config.toml
n_layer = 13
d_model = 512
n_head = 6
n_kv_head = 6
head_dim = 64
d_mlp = 1536
vocab_size = 32768
activation = "tanh_gelu"
norm = "layernorm"
norm_place = "pre"
norm_eps = 1e-05
positions = "learned"
qk_norm = false
attn_scale = 0.125
bias = "all"
tie_embeddings = true
parallel_block = false
init = "normal"
init_std_qkv = 0.0148
init_std_o = 0.00291
init_std_up = 0.0148
init_std_down = 0.00291
optimizer = "laprop"
lr = 0.000713
lr_mult_up = 0.924
beta1 = 0.95
beta2 = 0.95
lr_head = 0.00658
warmup_steps = 245
schedule = "cos"
final_lr_fraction = 0.0
batch_tokens = 131072
seq_len = 2048
doc_mask = true
train_tokens = 719000000
steps = 5486
dataset = "wikipedia_en"
MLP neurons of a small language model. Each row is named by its layer, matrix (down: output weights) and neuron, and shows model dimensions 288-415. Each number is 500 + 25 x the weight over its row's rms, rounded and kept within 0 to 999. Numbers have three digits each.
Before each neuron's rows, "raises" lists the tokens whose logits its output raises most directly, leaving later layers aside.

raises: ".", ".)", ".;", ".,", ".\""
L9.down964:486495485487494515459500542473531446488513528505475493528463458525498467493485464453517529517523496498462452555513517516491550532452462476499477502488495495471460501538407509477511495529512526489510505533471524485444498482481511507522516483498531462530495496522562547522508526489483523520512477465475445468485517511537493485471528506525531475493470504504495549489478513488424491511516

raises: ";", ".;", ");", " /", " by"
L2.down186:487525522502503517516492563472498496516470553485488514479482481478491520502506516471492490542498490527518505480509488569450532507484528501529503528497498504518521474515489519515490501498502503540487550507468514508518506512487489513534521474510532451547534503483464530522482486534448483513490510533541480504452524501529495537535466512498504505511506513496528522470472517532495530536479

raises: " of", " by", " in", " about", " into"
L9.down1103:493472488515548482520531483496521512531509534509494499514497527464486526523498508465539458512474495492524516516483511515535468484492439502480454465485476529490503478484531506500487494533485491551488500500522537533512522460470499504466510468481502521496466490498503561470462502500497467490507506495485525471493530516501499499567497500471491506521497516488541498469486450526487492523502

raises: " them", " the", " him", " their", " this"
L9.down280:472505490528515482515504446542457495512477509491530505481454539452492514493483493465480523458504473487504486509521447465437491521481495513507532499501492521503496492501509527494470524459517499491488484506485498525504499531488494511489473518550466495507540495471563500487506473517506476463502465522544498487521527508489495489505485477524501544528438540499491465503513514530465519510546

raises: "===", "==", "====", " she", ")==="
L6.down1329:474495523502485519514483504549487510458495491500460524520507535527511502492487516502490530528509503513487508527497464470531515485508534494485536502503472481465524542498516500501504514474500528467474511498515530474509512487502481502522477488531544456508521483523493537505458486476482501546513501484513496558497474504469494485501518521471545489523458463488483520517471486514570551535462

raises: " especially", " notably", " particularly", " often", " commonly"
L9.down1308:509506514519457500519488456475531489467541481485482513477556537457530510477462515567514495509501457500509530458477513502509475480481499476501511479525509511522510509526467489513511513498486473522506504499524454507537502496519481457494550508484482518521469507447513512476454468528501494485541503502520475519529465487510497488499477483523546464474533533510486472491537494508451535560493

raises: " weeks", " years", " nights", " others", " months"
L9.down838:495532510490530527525487470544501536504500474518502486502492483531464492501470507491523509494485524499488488490523489526513477481496480495460506484479477526494493496479532540532495544496501482529480490486482515490504490503473453542532530512519444485514509479491505535476485519495485472553478519530483486516527544546444477498509523516500480511451490508515478464512496472520521523486471

raises: " down", " off", "ashed", "rowned", " away"
L9.down693:442499549504519477454480523510502545506520463466530464484467500516480472524522488509538503522511497490506481493500471542488488503512519497564504498499509538485478474531537513510486530517512488516496534517473454494509487499484503498476500504469480514536515467500491509484468470476454462505516491495521487458490505537444507452516531506512489510550473463486516483523546497519495468502541